{"n_head": 5, "n_kv_head": 1, "norm": "rmsnorm", "schedule": "wsd", "decay_fraction": 0.527, "final_lr_fraction": 0.0, "seq_len": 256, "steps": 3803}
MLP neurons of a small language model. Each row is named by its layer, matrix (down: output weights) and neuron, and shows model dimensions 160-255. Each number is 500 + 50 x the weight over its row's rms, rounded and kept within 0 to 999. Numbers have three digits each. A neuron's up and down rows have the sign that makes its largest values positive.
A block is one neuron, or neurons of one layer that tend to fire together. After each block is what it responds to, as a language model described it from the Wikipedia text at the highest values.

L4.down369:471418503521514514547617495473589612428424462481539519480500502478604436417459639511455546556569560471559559600507544489516572520496498455423505495473474586548580597565455501449497532540561570517510518518434515508501468483486463439473488562543539506528482451489528549502522496496440468445
L4.down693:467492498504544590461435510476528495554578507481548526488515432419545500526413536464488454385475413419473548455548472510535429468539498467430520458534529518459406543473509464458482585490487477558466426468456541497549445426550556466516448522561419473544584538521513572542470484474484484416
Second-syllable pieces inside South Asian and other foreign names, such as Raj-an, Kann-an and Nit-ish, plus bare spaces before numbers or list items.

L8.down359:582435445576516463498521496503622573554545495514574528469483484457580482470476508411492552515484509460626496517561481531495460388567547475519444509420493517525493566432449522430490505537534499520460497565450536555454503529571486483463588527490533533516584487396524586490442532456462530480
L8.down374:553478440536514506493515466482490475617597474507432471560388557436499528505465447569463398518480487582554568409464564465486433504627521532436449509481464465554446564415483475549464502453458528529478468517555531475449571467572551488514465434501455518544557527455488595492482594534490571466
L8.down618:500520529431537408492496514425480536510485589422475552436437517506453513541544470498593434521466541566460494345537492532468475473460535486454419493528495492516442521508521475528450486584566503429523546477442412533553492567515597492588498521476538406513582512480499468512473553538428531470
L8.down842:548513607552550639519479437478476496573560437498507595570540479448461492499469556536489546492484402520601521419524541586566528543569488492493477476518396541553479591529501456503465512451534483578527516431463479542476518450475531473453388519468442533540494462428615506513501397464386575502
Syllable pieces inside romanized Asian and Slavic personal and place names in lists and tables, such as Xu Xin, Shrivastava, Kashipur.

L4.down250:490472606520451551500420650491521506458451612492505425477501541496671436477462496529437420412419487523506499463402513511509574424467510485430512475581512504542574559482588480508501469475596484462509545496446545519492528537484521485401482426531495442474590496509501614521583427452461492526
L4.down1065:541501480601499516479499585565486544533477537477538484461533451430523465401545552540489373500509470488511392469473428482463468420454519521476541596494499493477443443515553450524452547549539503566527435467539542593416514472463480501436506483546466492544530551458548475541617446367511551492
The period after a middle initial in a person's full name, as in Daniel E. Salmon or Louis D. Brandeis; weaker on "the" or colons before proper names.

L8.down23:532480589575494481539524534478477551452512462455515570579487510534530450555459458393502518531458574456435457547510502463475498568523507458521450530452465484573448545514461598469462582573447477522559532506513441495509467604489534527508531410512439499498414508507522503549441470504484410458
L8.down35:522523521434482503570614519443595491424582445464474550487565470508493574471508560480408513482498521472525513518499490373551423515445608418558412465534478481512589461492486474550566521477594509415536559610407501523529452480516469520435589530489483475482523490512379450521501511464554482461
L8.down1141:464554488536427512478508453486516466564463492526585568482513513540512407538509531492452532509498535509492466556625418520393331431543484455571468507523456458558505616530479514520606529509495454506430447517513596502451544463516530613520639518487465452474517505499536493510492489510492556394
L8.down1253:545514568612511516441436484576482472470506576428469511455468472486496483417496566465441521471485477428517465489498605487411563555510449512533508485428542454500491531451527455431413503510485584461453550457596449594528549517521558480537567568446528490485457492504489531478472487462516432458
Commas ending a complete main clause, before a continuation such as and, but, with, as, which, or while (e.g. "declined to take the offer seriously, but").

L4.down585:471464469561457475483520535434558430478552496525520566526466479507550501480482464409598542487540426550535465483464465397592417467428503496437444543526499485520456543529578501426483466442446561492448419499481495467433596488436465471569532499449611443571465463489547407511374499582549499494
L4.down923:423517487493595505427498522434565459539527500559534512508569499395558482574508599548566536593612556576436423518481464485503418490544540587508500453500507575583517449477473547573473415524515543484537470559471503476586488433532505454536476467425541401562527505469496405516450463546489510463
First subword piece of a longer word split into several tokens, mostly in scientific text: st(aminodes), rec(ombination), oper(ons); also sentence-initial By before years.

L3.down22:546512524513515545455466591402579486513557504593604490450501450544431473420528579512564478483502496519485491602339497513512446436533512515441493510528604496429603473505548557534511551457532487478466484536461516486459386534543551589484592462390527543456521516561523574553571511458524549529
L3.down28:472520471562538522534543539490485525404483590572499514420512494492525536626596490503548456447431425503470482453507475511441503529442482496546556515530470467437661485451571443440395506489543551504475487563476478614579467547477477499444484458523592473513530536482597489568575452483473493623
L3.down229:502516540508572432486488517551537467541496540507600536518502564537461531522462472524480462471493540495416456532507491567540559525527509476504486563468543460493458574520576510464436451507484568586504517587513414539510573529474496497462512466490496454456377494476499604377545541490457537499
L3.down353:568478488549377431540520506482436487562428493528534555405518533445477466622518449511517486467474481485438547562425534414414555579496550553500431499616575485481448501595546492515505444513458466505454456520519413565444549530451621453449473522550512554474490513482514554526473493536424500525
L3.down378:474519544531421496569529489470497435499427574544483463492503514482546490565456425594441441459453408460518497405499383516461523415527514472482489454535538466469559468524470435528444528501551490425484481497488528518575422550526438493454525560463663494392554471504586506521570454457510452502
L3.down442:480463483500461503477381593507630529519403485498425529374556444479432472578498445603445481437588433482569430514522397501541445469496524504533436447435452471407482519488440480437541425593430536472471530496484466473509522417573493574434505480428564529570484501548533512477519503540497493575
L3.down514:565570565649486428534450476552507511424554477503441508481513567464579560507521458535462468506477494404577450460466456546474462585605576593582552454512431463508466490561481499432528525499474560480461496522540566494479482486508467556537521466593528484595506588409551449492548425541434552488
L3.down1245:479511475559555542509578428609427500446506439515486462504532508524544481582489524535538466520498484545513455519554385482438499503568545570519454579438456475615538555515530508550421419539518510468453570476515495476462510483469461523461599463534554533504486490553492536483466456448557478591
Periods after a single capital initial inside personal names, e.g. J. B., Charles E., William H.; also other abbreviation periods (U.S., Mr.) and closing brackets or quotes.

L8.down994:485469445372427458555515523493513487400568551492579471534462537519457479508431610520458541438409527522410506467521495497482551493527445529560456439463572504465455419468529503538565480513460520522423511538478493577469496546535445460502563430539554457544470485511441559456477506497571535521
L8.down1086:529496457492478506553477450523488456536417602536485520585490516488465485423524551543520566549524450550523500433464524598527467464517459447479450508405518478487509455552532604556547454559522535552500487543431568508572456490480444471573517450638582595535491479460502537471539510470462464617
L8.down1110:556530472513490524568545472504437406503471457544569491589548410538484516559463483473463601452568539535456467551468458384498485536487596548444498448546467432382452530517498501494482492469528449524482493555468463446520400511620556420499585487474464426565480591519554536516488530583547426435
L8.down1230:580548625452423610492505522495532548526539460533459461476455445567449469441521473453541520482459471461533459504453526436441527446527494531507559476537463474425504476572495545419523515559508513505453515444388451525593468510479505552570408409557531506453450562549513533435501498533422529555
Separators and sign tokens inside flattened tables and stat rows, such as ; between season stats, | between cells, and + before vote swings.

L4.down383:388502502579468490495535540449575427502558493589488392487505576522526538472460557477576507513428488526549454561394493549515462448542524546497521535530522515491512442513388508543494379472530481574575446521463539426583510557507478551461529460443535492555569519519408516481457522477458510485
L4.down706:482482483404612522558499418530590481464442567527484471544556519481582443437551491482478558578476519472524522492412446494486442644497420541446484453514486540398495538526520520491417497434555491540505517436450507525417501527526502440561441500551435546545462582502413459518531521524445549458
Word pieces inside non-English words and names, mostly German (Werra, neolithischer, Niederösterreich, für, und), plus Slavic, Dutch and French names.

L3.down164:545468429441569469481467430489432446430548444544590487527565532546505565524530617527580500486507444483486498465487502471392470587535450454436446417508570558555450500506448470566431470508586447500464443491441594467487588507462562440480522543467462482496486496540470428544482593469478517542
L3.down217:521428603567494515479492501445583535509494458528553498631494527493441465433463435541484546525439500499373419541551450498436443565490446461453494478602537454545521492551442484426426518536534433382419528514573487470427476507505509565496490495497456458525467428529443561443485557470525542517
L3.down325:471468488560553472523475443529451507556457438534564636450446405370364498573535523499584479567432426520517518607600419564486448592455571433432480444552472543561571566515644473562484574478498407495495538518536516420541544464544538468562588433486544520547380508478524510444534636438507540479
L3.down396:468485516444476491386480555487627514469466504458453497553516568414502513472522561551613419440461571544538484569560519451472580558475475451500449465536527597523509533509517453452431533542501484422441490489494520508491453504579488588445452486450521404454463426506522520569505538465551493543
L3.down487:481521559525550488531530548522468520476481537534414561556459507475536486536442555491582475435386487591484506516472520531608555520494534412512449389503502470481584490486497493460552486463523580458498512479519515503544613582536499510605412572479564502541611478452423466569530610507407492526
L3.down820:526516563523502552499461427498566532438490523562492509513510513464566533481423514483457513445413525492432580467438466491490464564558446573507502543578480402543543510551444493510602467483474528476449401497501450476501539571578544576545542466555519567524511505538484396424580508466409441491
L3.down1040:603476570512600616522507521499502483556415560524546568553444500554376613512526457495572550431530485414427560561479493430479550537464472406445471454557526565554494537510552498499473532461572504469561520468507549394493509565482504543531412489538494469525472442544430472585496552543485446463
L3.down1119:588524436532489534575444432515535482466535526411539595502555512523494465488504512536469555506573507449496432624431530536422542504419466482498505552427559459561497514396516490458497495477441577462485546473518458521484472569558499550485462475476444494515409621502493546523585498447508436526
Tokens opening a new row or item in Wikipedia tables and track listings, mostly music: the period after a track number, a song title's opening quote, a row's first cell word (US, Germany, Totals).

L4.down187:581587541386539455479471525527441545423509531485525500420523512602419591518450526410515554458500525479439449463523572460508513466567622477528473466521435495456484504494553566524475570482497571567500504474610496490494482444562460402501414433563467458472440441481527462459427424476528535478
L4.down1063:513590482483472533437617547462499553473502516475463554442556506520402499480496549446547491437593527535535572525520444507490486428390407465397519554439458515496523512477493513395563472474482490481498528489508435481495452417608578423468495560486502548491487510462558389548519488439534509499
Mostly the preposition from opening a span or origin, as in ranges from -6.5 EV, from 1985 to, from New Brunswick; weaker on scattered tokens inside tables.

L8.down391:430326474424402430499522437510549517510454525472439480462503466488492440482432397572472539466532506499520469467532375485385484529462536462512406493456420506548527475479610385426488509517451597646572496572468525520555494479579442487410428492564529497486460534497468414568507474472477437586
L8.down574:443507467525573493499563423513384515552551575498498527547536512452541498452474435475506608441607526403465500405548445468507473473508541551464533588492448436577473474542603561545537431451453437519467461474448553536510506432444585572542504480581485502516536460513498481499526544437447490566
L8.down616:497502554486429464549462512574438522535446490543581594505442444491509465475458478518453578463580526536494519472465564431528417535465524478516519571420453583557437480442498446429549432552502525450518546487556430529487537522513457512525422502482493544466453583462499476508514530567547485399
L8.down909:425413552507541539429462471432490419501531545525562467522530465456554577551459532506546594434558550464541424480462443464462438539504520450502481372496412535440522529555571442512448543503554462499555568503435531479453511460513410544462470444545512564516417490460461403496484531414429448405
Function words that open the next step in biographical or historical timelines, such as then, until, from, in, before, after education or employment mentions.

L3.down282:530550459463549430429397538518480437512422489419467497544556448532397422531510411464471463407446471439507446561536443498436464493521450578467480478490429522553432467503505596497504536530467510533545410483510539461475435542531500503461563485519541561408451522463444391525494411486501491460
L3.down290:466515517465572486538515476551477542456412564436573470480422499517418492599391523491500490429437548515510532448506535400504501522526505527534504471529501475477378560469473379458443500477567439583480483476448512511514470473505537459529489568502485455622503567408546449435497523456555558520
L3.down292:611509471496512522565523483458487451447531471463480502522482517569453445394510500495468460484427522481468434547557531444602582509583467504475548491577464433576490350499567467495518501421455533470465479522447521502484493473449517449485440457468422453515453502559462422519549464489498532477
L3.down607:483499550438478461483449515527495497573435579473526597436495517498510427472448349434417516471490512459540539466514465499467463443506532475625435481513472529430429410476482551439534471471492542453477478493508510502502496461440535527430422496467431467511533509519533535592430528486534554529
L3.down934:566452526504482520497518477413499519472503464417645522513580535496486427477519569522472564523489531477457552571476483451469463462553512486490362501546553452464466538496458546543446425440396455518455448531605483443508539459514437482488542571411585558489393543498556380492522492501561387569
L3.down939:479502467481493504482471477468518526483536440574549566556485477469400458512542532485513504465531570497561500554526525456580510502493520512470428518498503446406434478494546534624576494589414549506521436567499480543490636438559470480589470539535524461511499559481470524511438409555439483397
L3.down967:559494604501452450564482492552478468532495420514526531509488407546544542594434523423575557509412502465533492564625552458433531472421513453428476547528412494500426482557547428506528538533492506512485584505509486354432517520551440530456442487497441566501388525466553436422444426450510515551
L3.down1247:515499508526485498456500514556541528484546497509496528512491411459440518439443502435481533465504579497506524477518582435486428437454431505528540368545404565500481483549420463443483549514488522468412560511519575586519552508485504532498545423467525523422453536453575413591463501492583513423
Word-piece fragments inside longer words (imp-reg-nable, exc-av-ations, Ev-geny) plus some sentence-opening words such as According, due, Div(orce).

L8.down516:549459534440542420468530505425433489455458482513489487487505573496527545598525570481504521481516506502541455460501510520502520520485510510523532597508457493449470507471442456536450493459467497475456557483519521464433532523499517480531842448547527499547502629425533521568511542507457478577
L8.down734:481489497467549486522610471532474496516487422460455494468550489535570496505443514520481540510565472516511568611498534435502605434560513546514508550475473524472484509520458570480403514544469558453483471452443583412491489522492506504452689551471438524546494562534573543506503547532473474510
L8.down822:487504532454539525504559481516478465440473488534446464520478522446553549536532476448534494513504517507623501509502419491495531516470553486464446571509547487459502480586394486501560582547535475536468442469335516431498495520526556509477747485481423483514519482540449598526503521493493443421
L8.down1279:462505501330557504496518479566481558480561477531515633451522588461470475522528472518519535554558467452517510496489399487578530452506471514509518483314550527455508458478468512525519544491466468540518474482480397518481520386512472532477674590474603548551449496523505529566498509519435516502
Periods and closing punctuation that end a full sentence in Wikipedia prose, often before the next sentence starts with He, The or In.

L3.down23:542423518576509500526546600536484537494427544449503611579579423448398588458539465439563526416434526614418550522407580457622520481489490525584550388501570501574509510505450441457513523432493518541520530444534437510539509498503443538480582529431494440480534476517447502524426558564462531566
L3.down278:525512465492406425609497419480510466340552646542477465482466485564422447495520499480500600504472414505567468453527456450521613519476420443514478530583484543498445515412502501547559497515513498534494465470411449525553545507462444503459641537453503537483503409534425463501446462462506512449
L3.down555:564586507512574449516512478591526500507457452485435460469526433579516454515529517465540497467493559580487495521469501512539642522412519474517506436501437601510480439524432528443561487550484513549491503456489549550478512529522473484509511480526361495529498558534473554470607548533456593407
L3.down639:502420456534416514560626566539497472438458578497509565547571565512505540520535496522558529526602590496439518516555523568499504497491543522537513525553538517534468545589433537438548553590605452536476488429548436463473434531571452581507507556542548410569509362569589476519556509460425475555
L3.down845:502518512575524584450571532440442517424482495466530526533540449555458440562393398519569497559451537505408500514482531444519401588516536566493487475535421612602532498603440542481549444478443486641521466483520563470462481482557474561473474482574463511502484496502532489494461510457539425529
L3.down856:476496538535483556577428482412530481461522471496477540510504587526576408517498555468452531505529480485540519511460543569466519462605548511556499444512549615565575498485532564448534560447407532552447529455515499505462502511597516534489428467479560466591410473538419524417498546517432510544
L3.down941:548484484523518527461491545454457414531521536568536545491543504582437435500518465505623436477510527558452440463496560472561570540589459478599469463505459512443478421505538495405499413585501530454549577511502508540538463341578454438491461488535612565490389489492529470502513507496547506531
L3.down1152:532513478560499507430443493489544481637511488501471474496529588494440490445537524493507534466503498547507514468447448458571396450463473474445482531512448560501521512448494474553467518510488434513452571472461483575504492387518484570502478465453466453467511564536482469455517511456438460547
Mostly to, into or in right after a verb, especially came/comes to, decided to, continued to; also separators like ; and | in sports tables.

L4.down77:551519406466503555622500446563551451476487548460543490468481458505522478444553561435440459548478519630481469546555544552520408419487490540410438492388416557511430530511508573506473487512475539534400488479551487488446542468441479442528447502464519533573480592509393625450424521521485404464
L4.down429:610508587366523499468502520481508543528519502539586561426515460499552490476477498425460468515533541494497481541531473521462470518528489451519419499361493483482601524531445465517507527490461513543459543513481529447470529477554441490520687510505545502539495525494530558608462429503510514467
Paragraph-final tokens such as period plus blank line or a closing table pipe, ending a Wikipedia section just before a new == heading.

L8.down5:547550473539528446502580524535479489521462531542473448436479578462506546479413463486519462537477470551507458562531450483488550454508436493477450593497418430463517596584398576494403394565492535582382533449505394427508549458454409527531415524494430532539490557465536569497507535542537500605
L8.down311:424505549532532501453542515528545421543532474585481597451543522542433578571506529605472534471560541396452533524489495577436619498476515543479511491499487424502593462500525638448523491563433517407517548525494472376494531452513469491558378495536588578516581551530542466513451583452425503508
L8.down545:469572530486469483460534537507540463448550543389496513535465443483541545603402539508489551538511501526494505484535493476478474498493565549432562483531466425482532508517526463478504466505514507497551460515488444413480519483512519569493614493555403499442520425472461486443413541466514530481
L8.down1188:467461523478529546427464489561487419516468474360493515507587403502571528496478495455453540499498486503494520469584492518558501534585552569458508425440427537462504592482512498467532580383469499599383551458522499473518482507517488484508463475455463527461429579456490417482479476456465618467
Word pieces inside longer split words, before a suffix like -ative, -ible, -ing, -ated: provoc(ative), apprec(iate), respons(ible), assimil(ated).

L8.down176:555508464528490502402435563520529507457620582502468469655485556572535496504375473527529364528485497485533518426544419483442502411495535564411442449492506500485528453493519546467531519490540533376519482459572490483474577486549559391424457446503505466512540435505491571451404523506573464525
L8.down577:538461523454414487516505559459606556549453487531502533559525441575561553481403486448452605501524538432478517496509481531489457457555578421511492530535536521512540431493469505533472540519592421546493517454480569494525496540509508541612617483511468536535520536540480498531466527510511378545
L8.down680:493466482507406519544568496596534507499491484508503531512504448554557472398558509506523438526423484479490501444472615529552448540605473511522500526442394554500554538536503481431552604463411504450505549515442518522505559425491437595572483494494540441399520541530582506562511507501595474558
L8.down708:481531490530494555443550503428563453533526468617501502609510457500557582505485427495427426496447535582535478497541446536432409568522500422546491515564508495552493477544478434481449480470537485561520499458607536479475548482493521576453517460527485537565484465425473555541474541453456431589
Token just before a film, book, song or album title begins, such as table pipes, list dashes, opening quotes, commas, or "books".

L3.down220:507471607513442434480519485537575540476371605474462387482540445454410487469482471630502522483381497564496413568403479489488491447469409489582482550435485503484432485654511477508521549542441488437481555517506495470524434468525442420495454489561529537482496508472520536447542475444451564525
L3.down588:504493477623482339489501449459564503396546429595568582571425534515535467537438557428412558403481479503530488552489500536451484498380515470466529492487513500434512434475532475519495462412516548494545515436550515508454539602520510551472484463387514492508517482470512467480508580571478443461
L3.down593:530484501516315516450587597530529528447407503556408463529484515543473482466483513565556556473511529556499525532523581549556453443491510508477478501519513425568618474470501502439482546432430497458450460531485441591484559414488566472536513486497496515550510504514494443358465463518503500514
L3.down790:411559510551563474503531410484429571496420481552498576478528513589508484410590512480509552518570480467404496515503501589454507532525478525522502583564545404443597486470578408517443483555474442525491472499490638479473564480541554515538376535517563517488497623574472482554508473390511523570
L3.down879:484461440476574564536533506489477459452484530472488470382439446444578570622491447514484488506503535483425489418533504527461448564542586566418517482560558505474472438452528521522488492463485463477431488533496573471411549533559472400489548497419441527556526455483475537497465462485429610515
L3.down1081:604487650542525496508502480588514508464495539520536569482575528479404440533449458470531515540504557557508395592567574520427404391501504444597472541626523471458515394516538464445517469498563533435591476479469613595489520542492526505491545534432450547460520517534537505569551427443544487501
L3.down1221:497487449527517495571541558430475549522460547557557476517481544484492476442532459508579557549505434517421560501446514416504522582558514493497406569504546414449504500556524512536393503502439500469466478509536497493506537497467506444445569527533473488527442490507518555514564493450467455464
L3.down1240:496448421529500473470609509449415403615529462536527460489598490481513556393490559457465467462557499559481490542513476544437505511531518480569454501437528512514534557537484466504479476478494595520545560477615502525500501487462534528513485618467444426556484565528503485539515481495430511477
Word-piece continuations inside proper names, especially -ur in Kashipur, Bishnupur, Levasseur; also pieces like Osk-ar, Aal-to, Je-ep.

L8.down16:398491463473467376495546495479547480457534479572553531494432567542533461473460430433519552539605479527542453565521505507466455507569465525545595424371489457409505485559513554546481467451624415512569555426536534503519491514390531558446475560517509441456562607473528459384517424510500521560
L8.down173:459503457498483500575472508527489448529513473528467556533436465427442524463443512447516506504547515511451527590522452494443502494474480502457364480530516470607496507483441535573462463471482545474489463477595516396533565565453502513431479523574442507506493519491425482535492424617527488551
L8.down800:422545522504570568455353416591444502598523422423472481493511553515453548525543527454444508447571514512674526506482591399568526564501528456533525481486474388418538428500522525486467493547487492516463589512513406537502515492479431465497513539547536500570484642560510503417476377482480537529
L8.down1155:523435497484431438540475447512458413555445511403530502467533477454463501506456528462507541449547479415563442503519455551419529468515567431525472523512435506496496513498482485488494532439559530440532561462465457500568536484485492507558525502517503465547586534529352491450472459452425520447
Word pieces inside German or other non-English words and proper names, mostly in citations and tables, e.g. Kre(is), Stran(ra)er, Blitzk(ri)eg.

L8.down479:578587420536534493566612474475447498623517415504529511534489436505587521512539447463556492514513467470527508644512507490576445520469489456504457506415448508506515544530430456423469509475538457489458518544491504605589508475561528584544436481536510417506516515496483538522564541374487572531
L8.down746:443564448471502415421452403519509415438406463532469565458513513571569387464493426530395525556605527506482465546482529581507504595529505415513510451485517427546471549551506521519448484501420578521461514602390506510535485462471458473515537430510569554517524549574517618486495510599516527494
L8.down943:469463495460443621429556513474522501530490530493506480447501499525537560543489423434507483593543587476432528542420465602572487477529505443512537566547438421540441471538486526565503502499452513583546472445585487520503560442515476460516560391479540472564451478512545452444533485512471433449
L8.down1006:549487493454476483601550560521580482542474471462433541565453437540556509571492505479433562462518535485486536423483443531493496441399507464495539474515470549611446444445445470454439469524463542533477531497530546540496463482469482468445421374494476426583488581462513427494496435673575407432
Separators and words just before an opening quote mark of a title, such as the "|" or "." after a track number in tables and lists, "(1974)." in citations, or "writing:".

L4.down880:502565498592512474515461448598504491513475434474503469461596465414482463514521485480445515536561575426457461457466496565466428450501448503524452388506464473487521468558481522594455512496455631630476456460447570462519497534529443499497510552490390470543494534511473398504508505460452487495
L4.down1207:510549529550497392538456471541389508476432473447489541496568458552554435538586476432428495558529546523443614476446569519459484539555435516522494505460536441539495590522529535540550484514431539495474509549554477478448517494579539637573554476471501564552558468548472447455501482566508457407
Prepositions and particles that complete a verb phrase, mostly to after came, comes or continued (came to rely, continues to follow), plus as well, arriving at, took up.

L3.down61:496556539517559490434544430519525506496513463574535524585473481519532540490620539579442583474536477544484580543429479548497459504429475504441572606544568566431466539507430412578470470501549449547476547452447514471527503516545581433595506563497434573495510473549468505622529493492408451558
L3.down101:523525541460578479483512416463514488509463517584410473459505383435596579503482501509528514481536585471524485500450432564498510469524498481513525575499487524479444521501493485463584565424523482522480520472460423432485493517494517448456437447517454420508498558450440490595439455487491436528
L3.down266:555519480536494516509420438479560436430497552565564486544439473445515552587507469494518483474418453644576457477562488475479436533442498441544479522456509496574483546522473543482482488498488430610570362497521542528499468485546578454512492541534574504429468557507522498491462481429596495388
L3.down274:558438403429412489514401493430591489530541535514531564486544521491520471493560537507548502517448521462539516442565405652532541379470479592492538428501512466415495494422452422501531484504514525529496430467506506472546442518526530510492498531447477542481412522476512448449492522576494578483
L3.down551:522583462449531523556401456478449537555410479480411499497553439546508599445473570424594487578555485545433449580498549595463517512452536539568470497539490466495447592494481500454595510490497551554508477482489524498445465432491610504540509506505507486569471489444523523482537447447517511554
L3.down752:521506477412516446547587484486517474453555537531538501679511528557504494582536430496407535550529464500515455461545465470504425520573452488538471515399490541476468505453462469542463536507440395531466528503485494406439573522543536545540601530469422441561448499520435544583418522435515488526
L3.down778:455498476463516503450428491470456566578464479624527469408447509508530463455521496501435506461545462528533475577591462425569432563440472471468487489479531561542429607434428495409619498519556487510569503465453544502541472480457553467398551506570527519573390467533470574505481453462576516502
L3.down1113:475517549490482511509535547528488472501485497471556445512573514566517539525451583551494492426582481456502389435597545505566515439456505558499451468455528467540498446453494511404418463513577491462491373505523487559535588495547544564428554512435582566497515507546537564428443438490487522475
Pipe or dash right after a film or show title or a person's name in filmography and cast tables, also "as" in cast lists (Jack Watling as).

L3.down2:546531543498557508504499502629486444454438551550493516489574503456423526482489545575576481522414402498504567442414521475533475542512483532471491533558511534559545520478512494426445535488486464466456563437518502502465466483503420567559514484427511515572523515458490467340501459542444438491
L3.down176:443496499496540525508504398510503521483478549425436472557469491541470530571549496430488474498502508519470470561430517517539508485460570527491517520588512475560491539461421529470538462552511486468577477668463508402533558512417471547466544552432521499554484487431507415560503448529448574356
L3.down506:457329434488490556512523549588499511600520514605412531507525604615439516580491489455488549510543411609484495507458554449451545507526446485498464481459403477581485503483499452484508473457405521497501518505519548506509396463504438507494525554509439540588465487438423425499523480467459503411
L3.down592:544526572489404524525486465545547507450485530503515529518545451502530427456473469531540563453513466537571522618462459519516538590389518532516572579509485480568566476563470563530474547543488430481393539528480558524499522519527518488531449546488571526470441471409540571481561471439499511574
L3.down599:486442450479448476461498576497503446502523428596426539515438472463558564529465500520432424474438398560528580492395458471443582515551507510428538539536460442543481593514463496592444515550513471391506503424506466458522465508466461517451524526557467545550533478492404433554448597534457477534
L3.down1050:450454533489459481557478471541496434361410471546527521502494488568584570454522520480402440444484472474531472526525491622470457508608491548520550547568499550478544564566417525523435591543633489573501518517453546513536544542495436569522458516470485449529497420479523534517553464482463520503
L3.down1110:528530489515449561494521457540438572467527527569486471498473506456489510547515477534528532511524463593474516383473477563407568499461570462471483541501503450512469566538529405504491487577596482494422436409462540505486521511448464568582397474513452589494515529560506507461479575493470478609
L3.down1250:436580466551500498467459531508520565549507492511516512472502537500452584593445516547632492524553553455536474601527505463562512429444540564532413502501505521478498610504463492515509530520555472481501537501601472460542478518436571509499530436540453405551570469526422463522482419553508514475
Subword pieces inside non-English proper names, often just after accented letters (Rö-s-ler, Å-ker-lund, Pl-ov-div), plus cells in tables.

L4.down516:512470461574537483553540574478554518501590496577465454611543529488514489528509384570537451493508518506483543438494548534607516462477442445533511532454527614509500467484551416446483555501500541527562561498461525448507489549597520476521568608441388539505489476554458465532496427483548489558
L4.down607:473515508365605482558518475412430515407496531511380522625465502549508531478532408485593554484513547408538406481503569465457481375430412559575429495438554547546508551441558477495499528485582578520399482580424466559534511520489605566409549531497504526545510535556539534506584538492559504492
Column separators and similar delimiters in flattened tables and cast lists right after a name or title, e.g. the pipe after a driver, album, or episode name, " as" in cast lists.